config.yaml
n_head: 5
n_kv_head: 1
activation: "swiglu"
rope_base: 10000.0
rope_fraction: 1.0
init: "normal"
init_std_down: 0.0
beta1: 0.95
beta2: 0.95
weight_decay: 0.06
decay_fraction: 0.895
MLP neurons of a small language model. Each row is named by its layer, matrix (down: output weights) and neuron, and shows model dimensions 0-159. Each number is 500 + 40 x the weight over its row's rms, rounded and kept within 0 to 999. Numbers have three digits each. A neuron's up and down rows have the sign that makes its largest values positive.
A block is one neuron, or neurons of one layer that tend to fire together. After each block is what it responds to, as a language model described it from the Wikipedia text at the highest values.

L6.down104:471519491562507474500484523431472493474512515446492521518456552505525483471546467498461384471473558486517508489542518465526507483546466523503517478467509527550513435460532519482519426510544515454541485460531565482541527457479547486559498487596534499505518517425538484479565523449472442472541574622496480511558531431401499475538567473464560440464489457487514506496579560476524457461536501441445430501526473442471462542458530479517497533512472446518450503428477487437442557543517483
Middle or ending word pieces inside longer words and names, such as -end- in Amendment, -and- in Uganda and Thailand, -ah in Savannah.

L9.down134:568517481510458554476490488542511481494445487504473555553527458454532471502498503507475450542479460532564451517515489489489441505518502474534498512532484511473482505517519475518462516537509458502531485465500496506509455524515521474467499514520436498478561473563511558516515464477526617564465501349493526490455479467543457512379533506434512519471489482552505522455509526528549518444491457465503526511656470507477550526523562495490536547552639553532568555523500448526441507504460478
L9.down167:524494496509461473476547455571484501501491490557489510490527483490488517461481573527564545503471552514474486521576466505528572472417500571508463512523466481515488474531534563528517460537474526495555461444488458487466552509492456531445491438561488518535524530533530523503482483503431609509437443357463459512550512547541539532382440465483526543491481475526492472519567518484514499544443457538520567475597538541453508526522509526556532521480475504468544552524522485450431543445532503
L9.down202:503462479513345472451550507470531447497496558501461547554465581526530472470473495472510518467460472480473457462458555611505521517461511463542510465496468413495426487482515559512494452559428504561454516579524493521556475541495528605531500460500421543467517484513525454510480522501493494521554486498505492584519541493525494452533519529481492514499517467506570435534508485534570511533485527454502537548521457558568466459507555587493456509570533538528517500465515481498417509517506514
L9.down250:543517563502491474459522496506569463479500477572545506631577578509480493485455472522488497499495481484565447481542530525481470529475512500508446472526522464503485469490540404527466427497500421494483539534470503467438436518495542421492458422535514429513474520495502528497456502432541481598485501428529550542540520556537469536404503514460485531460498535479474472530555470488487520511457486472510531557470562500441565516540560525498472498504533496510584497525569442537480535452419481
L9.down296:605555488566455530500502501477500515492454502489504566522509479524518496445501520533484472500506516521500466559505479507502417515573484521448503507588470426498537434562449482539474510474544513503505467543480522527507465493502524488473466509576465496493532488529505470521550483461532569510462541362467507563450592519552480507453547479457516556517491504463515516511519513469579503518568475502516488550653538492469474450539521491435595550545563518500536542483531456546531502557482475
L9.down325:478468543562487559427466488508476512557554477543525472542457469506531492543431524520527536489526453486481560516483573464507549462482480466474532539565479467521483552538542505481489484584534486471508452464499521480455444548444476483447468547506492432524501510436480504473549415474556493482543483426493454511448485470569505447460497470529471555551526468530534593466554512497560492480594579457511535560594515507508512515550509538489498513446594463487482504501557479516449477548588459
L9.down393:516574445542490534486479490580491466513532561504568552570501515518530487504504451522573486541478446507462490476440481493464456484464507475428545481436508491445464427521502494501443501532439533481505448552515481465517486502461503499463479501524418472504499431556473447550546458514481563555486537349461512477477470499495497556480525503538534468514514495516528558431512519440520479464490475471512485543574449584489552492516568556448550465555584509446524521517516471426469425498478479
L9.down408:525496541510514536501514518558453440513481458482479516546398468509504537473497491444474536464452439467394467495472592457495405549476493454485502382502470480523515545490508495501397551523563472486460529504537506462470518513557504504491484505510485460513503542515508520508576490418493390549456479482496465514493456467543481493477519474484478521567486567536570505527524499549534518478470467421482490464512452537449483482499496540435480428472565525409507525546517437511563473568489518
Tokens that join a preposition to "the", such as during the, after the, on the, mostly in historical narrative before a named event or place.

L5.down57:523406547520478506572566541400470485536525525587470497502485533485479544508519536519468453486518476541509499523463447504517506565517487578505541442472490456489483499546470504493524463523490464470526518459541464559467483529539478521491496546496545551528564458481563498438487553451489476498498364426522490474526464506533481602507484532500504474492517481489467518477471522454506469458459487423441544503499574548521586515445480545444579501414525549538513563529563529492518538445474442
L5.down132:473522437424484541496464475542541534457470447548461524505570522504550459519492485432535516541538506438483586531469535500504502511526439504555531533469504510452443508521480487565517545480487502550548508480456483455510540478559524485564533512482329468476476505566572542475478521478504509524463518390469519498485465515501570494504484454575495468538528553511507473489495459522447453475430444550472509519620550503498521548541479507507491463517491511450571449502440487519473488534475442
L5.down137:435493537505482548578538492480509536491501472509587466486489502534473489488475480480498532486509509515420545552518474412517544516492540507483421505514480481458500512533518484530565556566469472504530481487487544467472508553549554485459534528481514462558458522487572515488478541511513494509433401489541527510460487528547491510554369459561478478421490509498441496467461516508501507516428512481513457465439460521558485489511592644480561518420506539515437526490565583482484482479527514
L5.down196:593509511456548518422500491484429548508536473557530503538475504541459485515373464503468530552483484534462496497513564506540521539560481505498467601493509479449447521502560501481571493468434444561493448508491447501486446537498488452468497543489516533575487530491548532537497564507466452498486516467537513506510563469477536474530467517540526547445502530406433497494430498450517451476566572453494523555591542518469512491517492536499544590522493557452432466503563548503468469484509499
L5.down303:490455475567469522528526467523551470543507472455493494526526549502490464563499492531488510472428422540422473479481399547547503479557519525536519491475556536434500477537451455549431490437530474439514485534474451430437537403542481473523412482477479478543525504529510512476494502456438464564511545524517499519478470498583491567490571507546529517532479553525478510442515491505553508518528481464472535451462578488427518516530440562444454548486533454495545591441514476496478441458530474
L5.down415:522487532467468473556467553474495471531514490474444486540505528484464457520518485447521467455469461531425484453504458481547484529525454526463581519446536481556517496543455448473640508471508554503463544507482463533539450478472467516526453514455506422447526510446554523504481526514472512558467546476484457440486576624522526476588426515503560544492512513485539524496456511504459490533562493498484472519410562523468518477523478560459495522572537461438447462467544525509578461491432503
L5.down427:497442450503469545459454512540477522451444476513476477496578526488481479521546543559489537499484507505471463489466546569551517524403511571592526510488574494465519484499494585523484488532501571509524517475495518430462458498535500429584519527499471493548555557422589534438479494476472503529514516517560536492460457564476483511570487572531524449537473530435528469387499490525452507463427466532533539482502533583517513566529487570552494477565508478512475503506443496493504520508470444
L5.down440:451529508514556518520441535504478532550557497485467442503532524485490482566479544517491462522488480534474445479485478436477458502463507510449534429507550444476578515505502472592481516517434427516495447459491465555549451537347488506534496489527586510521536527451483517555575464483508483503473604564478505487547505485576475516462459579515553515495499475521534517452497475501437505557499515493508497473453483459559473489422554543505476442509439510560420440456500508462517464452482520
Mid-word fragments such as al, im, lement inside analog, animated, elements, balancing, plus the closing === of Wikipedia subsection headings and words like form, design.

L6.down5:469542532529549540477433579540499495506513451558510531537479466496519513515493542481511476457526488512518454461473514499512475513493506489435547611433504556476527487470527490560527543505586506521453556505468461509458458587536519462403506478463470491501517495490417468536570580479479584519407555449494472572467496464513451468422507487458566499404471519433483543553495472489530559500457478530467452532519457469479430461496509515534544477502512505492402471468498552518480507456515461
Mid-word or word-start "al" pieces such as Mal-aysia, an-al-ogous, al-so, reve-al-ed, glob-al; less often fragments like th-ousand and class-ified.

L9.down27:506557480524498500496492458437504532494473496488493427442478557450562501511516495477511521485447534471511523486495474549452570534539502479522474516489434543475572498597566448484494528432561563488381485548477463490485497511494424496413587493507512569493560536518547520453576488469525462478531386414468491511456477526485546569521464491513534455535438545545490490494445530546471527458475502496489560444544543471489518471486536540498550520489526472580502544535490452513484450448526485
L9.down124:463512492491469496471495405478471552442457554482478519477472546503479514538453539521478485496503498519546547515522415478437544504518483534465461477519432454557485552465503531489491511500477508396495482509507510480491540507583520472466498441516532440480511536484490551514489503548464620490586624615481398442479473546420502471536436511449532502574455503499543490461575539509507518511508520511474479520491493547546518477506457605520467519504478524516534558540475483528527464524531458
L9.down150:625527489537494498430562517515577548532443521481518540482492514431437513474490455455432481511505478490486522452541512477575511472545462523555507519500562560548502511464497512497504480515502525488438541442526403475517508513536493479484517493518435516494497481446576459600497520493566576488529500426536486472565500496485513475504568505495524525530480526508423491554492502443562514508447538532548440466575551527457519512531513537552464541431441431526519499436483521553475557562524553
L9.down173:515496452498455523475479526514447444482515456558521464487562536501477578480451509509481510503464492492555576508485480503545528489443545485440456529471485519471529473566496529546486466521535548483484513546531535439567471503510530524429511541485567512569574564432560414531489448476441486454523547373514549511456481501537542495507510424469482528549537457452455480461508526535533489508480526492505555395469550527421533577466486490544539452507520523461440501453495416444516490459498492
L9.down188:474451440471496483530509471504477478427453490495505475462532521546478383530512519538435557495491514544485502530448451468495522569503559434505543520423543484459427539470467485507463538464525499478483481478560490561441554426572416507533577488560474490452478421488496484550504497470515532494478514435546431494487473522576459468478425546505457506498563461519515483447451519492525587408507420461564483524518521517520507535559443509470453523455487529465489545478495522512495503569505538
L9.down213:515537583587526475533530462503482490511496500435441455555534518527481485434546527529459530495484509545470417391576493516472476537463535551487500450422482547491476526443543514492448487482525457502555533500540510494491472490507529453540498428460421447507466477501550452487497483491508415484496510461448498509542512528550479460481582424531428503534479551518494537521495535525434533544481458534529498470455503563485495479412483487519530542497551448346504531499531425524495497515511485
L9.down228:530548543446446459448568545483501533569519524494572459488481483538567552524497465450481510482553522484537523474530525499467435480466538516543456481460480459549508421500426494527504444470569512442531459536515465469469502561541520458583538480505438524507509472582448527553454481526571612508535504474522443457500561527512551533433552495569450568496495500510521475529536497477390440468481507548497470425548524545509494479554438542477466457488470489538461532481526519520521496527535501
L9.down407:422552527465522476512495590510445521416470493534534510541532532529485436477470532468491550487580528480524581474600530465459483558519478470502497544443475459548471479491531518529565480491547475397501430499479490491561507546516479492541569503448495508510478528512443438475462430558531544567503517508530453556495474482515476513483444469555491519492545508515553422515544501514457483452468482510564466395500497532464507484586483483460475519511570505529462448430483428548498556529520473
Modal verbs right before a verb (may, must, should, would) and linking "to"/"of" after verbs or nouns, e.g. allowed to, reported to, Synthesis of.

L5.down27:497465498532548458573503484408513562495518492460472454502475505488569455523557504513494489514498448483494444576507476472547518506517585461442488459478484512509524476440491507455531478467541421561559515524502547503499464511532525486532511404556553546524445491489529528543554507482512459482487523615451520441511507477502488541546449534467434477451510452502496437468541448575487575489480481573572417424463469467527479496496405582447505496459492560529443499501465468504496524550492499
L5.down86:559456587523517450529540463554495481499494465496478521518561495492497567507571486522517539514477530495556474518510485458467539503478495528445471528501525505472493489430562493493492607521534478414527529448527496531511468507557502509448582513475467479483511476532437554444523493411480553428442454528458537490516469535515499502557462534559555517479500491557525432507492521481484537663496540471513529521516478448492568536522542483519562497544539527515562419564417510514519544516503441
L5.down267:437478521473520494584483546495534510514538454519455497462494506451516502495539470526537502460525509503507482501530455530475584564521545514471456559571481414490460552475525415522524497538503478471576510507503502513465521442532555525512473517503474486554556587540525555487502498484503446509533496468504536469442547601600469473495441559484562527514400583476536533477457474496464529524489517555499475538432492474552459507391522533516514483485449463494459523526525614499491437535488453
L5.down283:443457411439472482593432530473511423495511493481536509497503479586568518503501531486513535465462523521588498493486478474544439473538496500491479491498535557524645520499505522485536490551512543452536472489549450510541511571496545416524589530496476464510543519537546498435435529426464525512539532504464511455526510561520475476473493525521491498496501551560556473506419533553513463518487578423494490457541489492516520469449484525436577486562529472531487523546495477543471482537442462
L5.down284:561481493508465515570480508532513544533482480484513528533483556538501476526521463554503539528467560536546476524494596552505527515536474484470510489526429498432551446577518530500517511477442554552461559521533534573551467456482478508490478531603543535486544526493517461485539499486535526478569424389455480550527492498476495466425478422536489466516529488444572518462475442565459530485491499510563496521475545433470400435553490475542501519522523451490520539504519480561579536538446476
L5.down382:447524506416457520518591543560519577577448490497521508471486555471512519406503486474478541468529494466539472479489474526510518495467479517528511475473547493543500498484517523493482531459516528424540443442533475525475538535514511461553574470559567510577528486528560511485461495526404500491569494567558500536482473544534448465481484444574473542532470521422569495515402509460494486498486503449503522394508449543570535522563443517470482497514521474520447456483540550466528425482533520
L5.down431:493476479528453521506447497475501511487492476536491524516546486508561554468495420464508546580450568484596511481490506553444544502508498556446395482542428461503551445529523488522460459522473499514457567536502436541526508472488549428528515546452500528537520509577559506495481467506532484487484525483414524507488443548486457473470520436516477480503496575495557555493430416481450436525510476495508616554528559501541543520485436544489558437457507475568479432544508537529516469492492503
L5.down439:513480501442538525494493488506565512560487478501433523520578512557534480490455466533532474502531430517518536419492546512477540491458491511518547516516496545444548465492516485423526434486473531555532470504513480551470509574526442513557501460536527496535500483515523514495499485491556403498514357482523491566593550545534607491484529481533517484461492482488485509415537372495596526463484497483509552495502522552504495440479416478500500441457519482462532537434519496541492502462473538
Word pieces in the middle of split words, often names (Umayyad, Costanza, Foster, Oy), plus high starting compounds like highlights and high-resolution.

L6.down35:508462519481495478460393475533570541441454499550512526436546508480527481537498423524511449520500479482543445475512551604494564505618529566557451473487504532539482579538451484546478431509473486539527553471444453476458508520485574539490500451520552499496490447507540622510486540515483512498522558593523447536517514498515526475548494548506525464493527541556546513520567475457520507532459459505511464444505492458485525532441418523482528489547469521587504497511545479525512541495465477
Second pieces of words split after a short start, often a capital letter, chiefly "ost" in Most, Lost, Post, also "ern", "ic", "ical".

L6.down369:539460517490499560496580561481542483546546452539559527524459451530489501427507456476494506535495493503520472489503484508569511531524536527554461478512515462488516536599490503516616542473555452478484541456514580521462534508475539497490504489464519531518545454445569487482476469507540435508525479404462438542462544464494529450525509491533508505550468432522494516473535476497560470479459476442422498464563534554431545597516487502532588505588505574532472499496553520487496529490402529
Mostly its, their, his after a verb, naming an entity's own work or milestone, like released their debut, received its premiere; also word-piece endings.

L9.down55:496435498487477475492482525476496527462461509508543474477512540518440474519496473464498520521462456543497483571534547479463566482463514438518498455544511488473558508526517518461460453528522484501512522579585487437434470515538531469494509525515524512549519478529518468471465546433506438547526468539532605543501532488541509592515514506533490509394549580447423513464476372546570541456499525409503542569503480483523543577556469540570523520470528525487545498475521439458469438476507480
L9.down151:424505488509558485467484508465582539469434494585555520533504556445545528469478487438459481526547438478532503504442576529535535496485370472493483529561504513514540482492582556454474430498542482514472517537506546510513506525458563508479509511493517471440556478557578512469433414546527404468511486464485537566540526550539525485529503482552487524396506523452475536438466479520480502455458493471523474527494491468478555543574437529491523461499520551531499443480481467515487482490537444
L9.down182:498458582534553532520535585490489498506456477519466470500463570491451485480528502544488462501502523491548500545505500526519521516502469521491469516566518455411523430480510481582466473493595499478523420455518520515574473416541508496508477496507477513447560520519567505541483438478503491576533437459582562463533524480520458538562493516554468507485543472607485484470500470520536483453493568423525493470514536485470569505462490479467551515511454491549518476537554540497447423527522375
L9.down207:471535520504494503544513542499501488531503444485509485496551533515544542496492500560543491508496583468514434534543489557515554488540529437506465547372444510411537489457480499515532498496468547446506478431491484535470503510507477485536496475539482531512546532536437561491510529479591470492471528452507420463471492461435522505493515528412508493507553466533495531556505514440454490508523421488458619472473520402540604512501510555546559476475509538509556570565530562511483516473529444
L9.down252:497462513480469423567495532479562475634467502448495492495501579455413507519511544484453558554527513541544491504466437536492558514494485537447492444516429492434407475491584480533494547563482540491479529505511497548519434439453521448509486517525484555460494501532550522571530496527529550490490423393506465476478545435525517518482528497546438448492511526470492527539543482507489490468498507424539471517514454534531547546378504521486527521489465524524508483493566467450494472534484489
L9.down278:462514512524484520504540483488555497463492427543536495476483560479514443441511497575487552429542489517533461419436486464548534508502579455425482468516469489577503462503546454584521474509495459466510554407524492540490489496516515508536546510543508536460504512410421463477526449529491509499512425399465486529490566439489482539441475495505513545484477458433501519441449452553526431510468477506510508510509519450487532585571553484519486473449507387448495515499501518458570487530472497
L9.down305:526527514474485493433547464454580531476478466448439522448416526560491446426444513468446511505545506482510537507455506502504474571560607502553486484509524475495528519429565537504536415551421504481542523558526482394462535557506493549594535519456524494538440519528499499536452540502521576484457453476504503440526469484519558488484542483497507470541539495453548500515486518488506447441511508531510515530509473422479510549464510554449582448460516458526468444458458516442479518513497465
L9.down383:523419526501482529450543505595509503480523547510441547500523444489486491439487496504542475455467503541499487441560488535454445559523549522530512465583528486544543481491541523516590485587519548525580476502442482560453512487471530559533514486523475492493482524419499447524535467518493457533469492465440489525506503520578477551563544404493499511422412460484521455455547453516526504443487516499508445416521479513519405533474473445528451494462490550439488405461471498481486500465493481
Fires on wiki section-heading markers (==, ===, ====), opening after a blank line or closing a title, and on il in pilot/pilgrims.

L5.down74:519625481486495565516476524494498474455524488496524518453429490512540555507502510480454544431582493458552513528405479505527433474575484459504490489502511535496526445495437527509486525467499424519464468473544531455524502443526519517477526477518536517444537466462510527490476474493431656492508514421506565517453548548484481479463487467525504544501542519515472494494499513545494431503505501498503494441572482591490563524399517459582563546484503518576515532501532578523453513514492504
L5.down252:529541483446485514525473550566496503442519470469533497524501533522535487484489501497435532468494485503478416541483505535477518505559548508468471505460479498489441449508533546482454484558542542473469489431536418507523568525538496510490535500484398462585515491542497600469477464512509449482482552372585501526490587533544482544466446532524501497518453542493519480493442500509534503516563509536497567560523513578507507452427464511484517546491500523358510525487520459508418497442470501
L5.down270:491507476539421493491542490545449463460502514502526515580441509472463494495519569536530463480453487496487454530456518488481475465503511510552489558507522484502560457532444479486501414516494484558551483453439462478577517494537514531498461454462492453487515468496490512503507531539441622588530563399471488505453492514458423458429492517469568544495498482521519481511535557506563469514543465535518500512593493462478483497470573499468507524590570523618493482536527523594443530498487485
L5.down364:448610514582549518456452454541563599479505433524471511486488440564464503521530505510453479509505542518450543561493476474581534523496512512500532568476515528480452504434512474527541425517483535434543484532493515469520497603536513515412490497545521470486464533477528438547474491493549357531506529466480468485541507474473535472567484511494485508475539528521482520500513477507520475505461476536537464421494495574446514537560530521452477532548542512484492485478503590465545564459465447
L5.down413:497554540510493493506485509491487517497489490524519470518503509430495533491473501519540516505510468495473444517442495504500455473541523555477553549507466459479448458487583510478462511405531442525447421506507428499517499428507496526493425521547477455455522527437471564472484500527513668485517491464475477485464449512512455542451482521482558482487486551473528477504496487505542495492545491534511494486686462534510496447513535477491508509527530581648467492521537498568491484480537480
L5.down426:438577439491435525469505520511484503462566479516493491506510508503486531494434570505474543459525508507489470459528535523460460469491485524505531490507467460506574576507498500537494556516518521516522541477515522535523497454477482444463505524506460479590586469500538437499439529433490490507501577327494559544475571548521482519543429546475485529495539518505481473476453547477460475466482566537540494530510443490449530439462518523475474482610480506367515535523520439534502507510537480
L5.down441:465467402493484518522464460396489526481470506465553567517508580537449527562510530542481482513523526535522535443484499486462413443438436486470520447512505520422452521503559500467418482460453533530519489599575588578467486524516573427566548546486483475509462540538565471517459445547515502517477399495543503462483506458464515470491511487582494475544526545460501517467470520518552537493517555467524486479536516569482519469524556524475481438498502469476479509534493480458483504551496500
L5.down445:516541531436453558520503513534488504449485466530489502514514466529520514483481501499518545482510518502544486476490488534504480498538492525495446476513479487481473429521498477483455484518539490476490480493479467496589517481533497503488521452483436477494478458540482531484497509523500615610485480309464471475413508529458467504385538455517502480508449473532520512511507528488580445480527459509496467498676488539507530511492569506507519544512569488559523520511516402576501527519500474
Fires on merged preposition+article tokens after a noun phrase, like "in the" or "to the", and on word-middle pieces like Patriot-ic, Constitut-ional, A-ub-rey.

L5.down52:547486477495502503552457538430532587465512433507512509492484520523503534575539512463516527481554471504432489453539476518560502471518486469472603516495418539484465578560506569558557517513477514518471517477444451507516504587465431495487497491459480516503513466516540461497523540599455487445574528409523543516491474478590498490481498515491472491512534593453492575523580537508453556493534500444472516528575531517545469508523487527488528439501521506455554498511583461427497465508536451
L5.down102:441480537569530473456510566552517446420501492458529495478545465571515507475507458447494603443477447545449453514525485480537441503480395477499523514463533483570442504464508436528512473435503536548466464495511558447532534484540499426471434496554428574440522508515567483488473475497462421486477475436579502480473512479540526427521490513542479498483522461447496528504479516483449454531439521479501508532534429482479480483453564534496414510500469496451562538495475437559493541506523498
L5.down123:491446452409440488480536461522421455510521492449529439516507557535548500527492517477532459431500557470486482498496442420583473468502537510471479481474585513455508555480470586492523470484451505517579484452460538485523548506490484521515544451457500513545502497494502534429560576414503556466508495477459498477492497509460590513471510564583564526471522434541530509532483487461526447457524452559572519421520518481511465530571555570468465561463551464548500501505479487451507513532494495
L5.down211:557533519503519474511557513564543561479484455484522449561559545544481497518471497488478445462502498522542515523551529479509497511526454504526506617493488435436476500463462541493573540484476508560503546498493497488441485450439526538506510515540465488485525458519473457444481522518512594500465479400535504520494492543506440500470520487502553538465559507562499445559409527412514502472512520430493449416548525515505467509574575508542383519544504513540512540425540515541484568556516525
L5.down213:514542472468505571512536535489452521530503474478473481521539493517527513494501547534524482471558536450510512505475515587459480486486402545502531565480491512515439554477525567458529510431453443430430507553579523553444502532533495491514486456490476441500485532470444566435450522455445483472444480503505582437536482656555565551403529516495463568522510495502528429478511525453460487452532459503437534531462502471483490552512527554525494464532473501528478535514536508512538486439491491
L5.down235:565505515434487526553458500485488501526500556432527524473507582461446502541562487479495450487518545418549480511444510450467547539485517532510460464569565481474485464516468559491554497552462531480474500520607612487540609555528529557609443488490521508480567564503507443499512515472514560423513428490546475503525484502534483501543516504507470512536548458532475485525572487482418468542525543538480487463527411483486568532504502512559528457501447525506529542528487536503485488498490473
L5.down326:468460512519519531457586576525422501488487512496433525501518499479469518591588555476539524429538493527528489487543428482554466487466451475522488573475525488506521493443455466523421519488421516469464523494510465547517478540585516498501475527518449537459580517536451484478547528487504395466411457460462522493493471574514550492492490513521507484538528528513457451541544548497420496583499439508538476532527497522451494530519543553551539420466493535548474443526474508506597479517486476
L5.down366:501522498542525489480553524541560516494518533475505521512422480437556589467514532439564516477495523497521543478517537464556486497539576468444527501503425444521487486515449477452444495475415480455475557502589516525479531485487512531434483541508446491559539519472505540471509487533521574592455497481479412424511501524511509560445396533507517544530487485444566546533555496483533520531487494467573423506464497533480474528524523446444456517527542530391526530484490533450511562472467485
Short word-piece tokens inside longer words, especially "os" as in cosmodrome, cosmetics, animosity, also names like Janos, Nikolay, Amanda.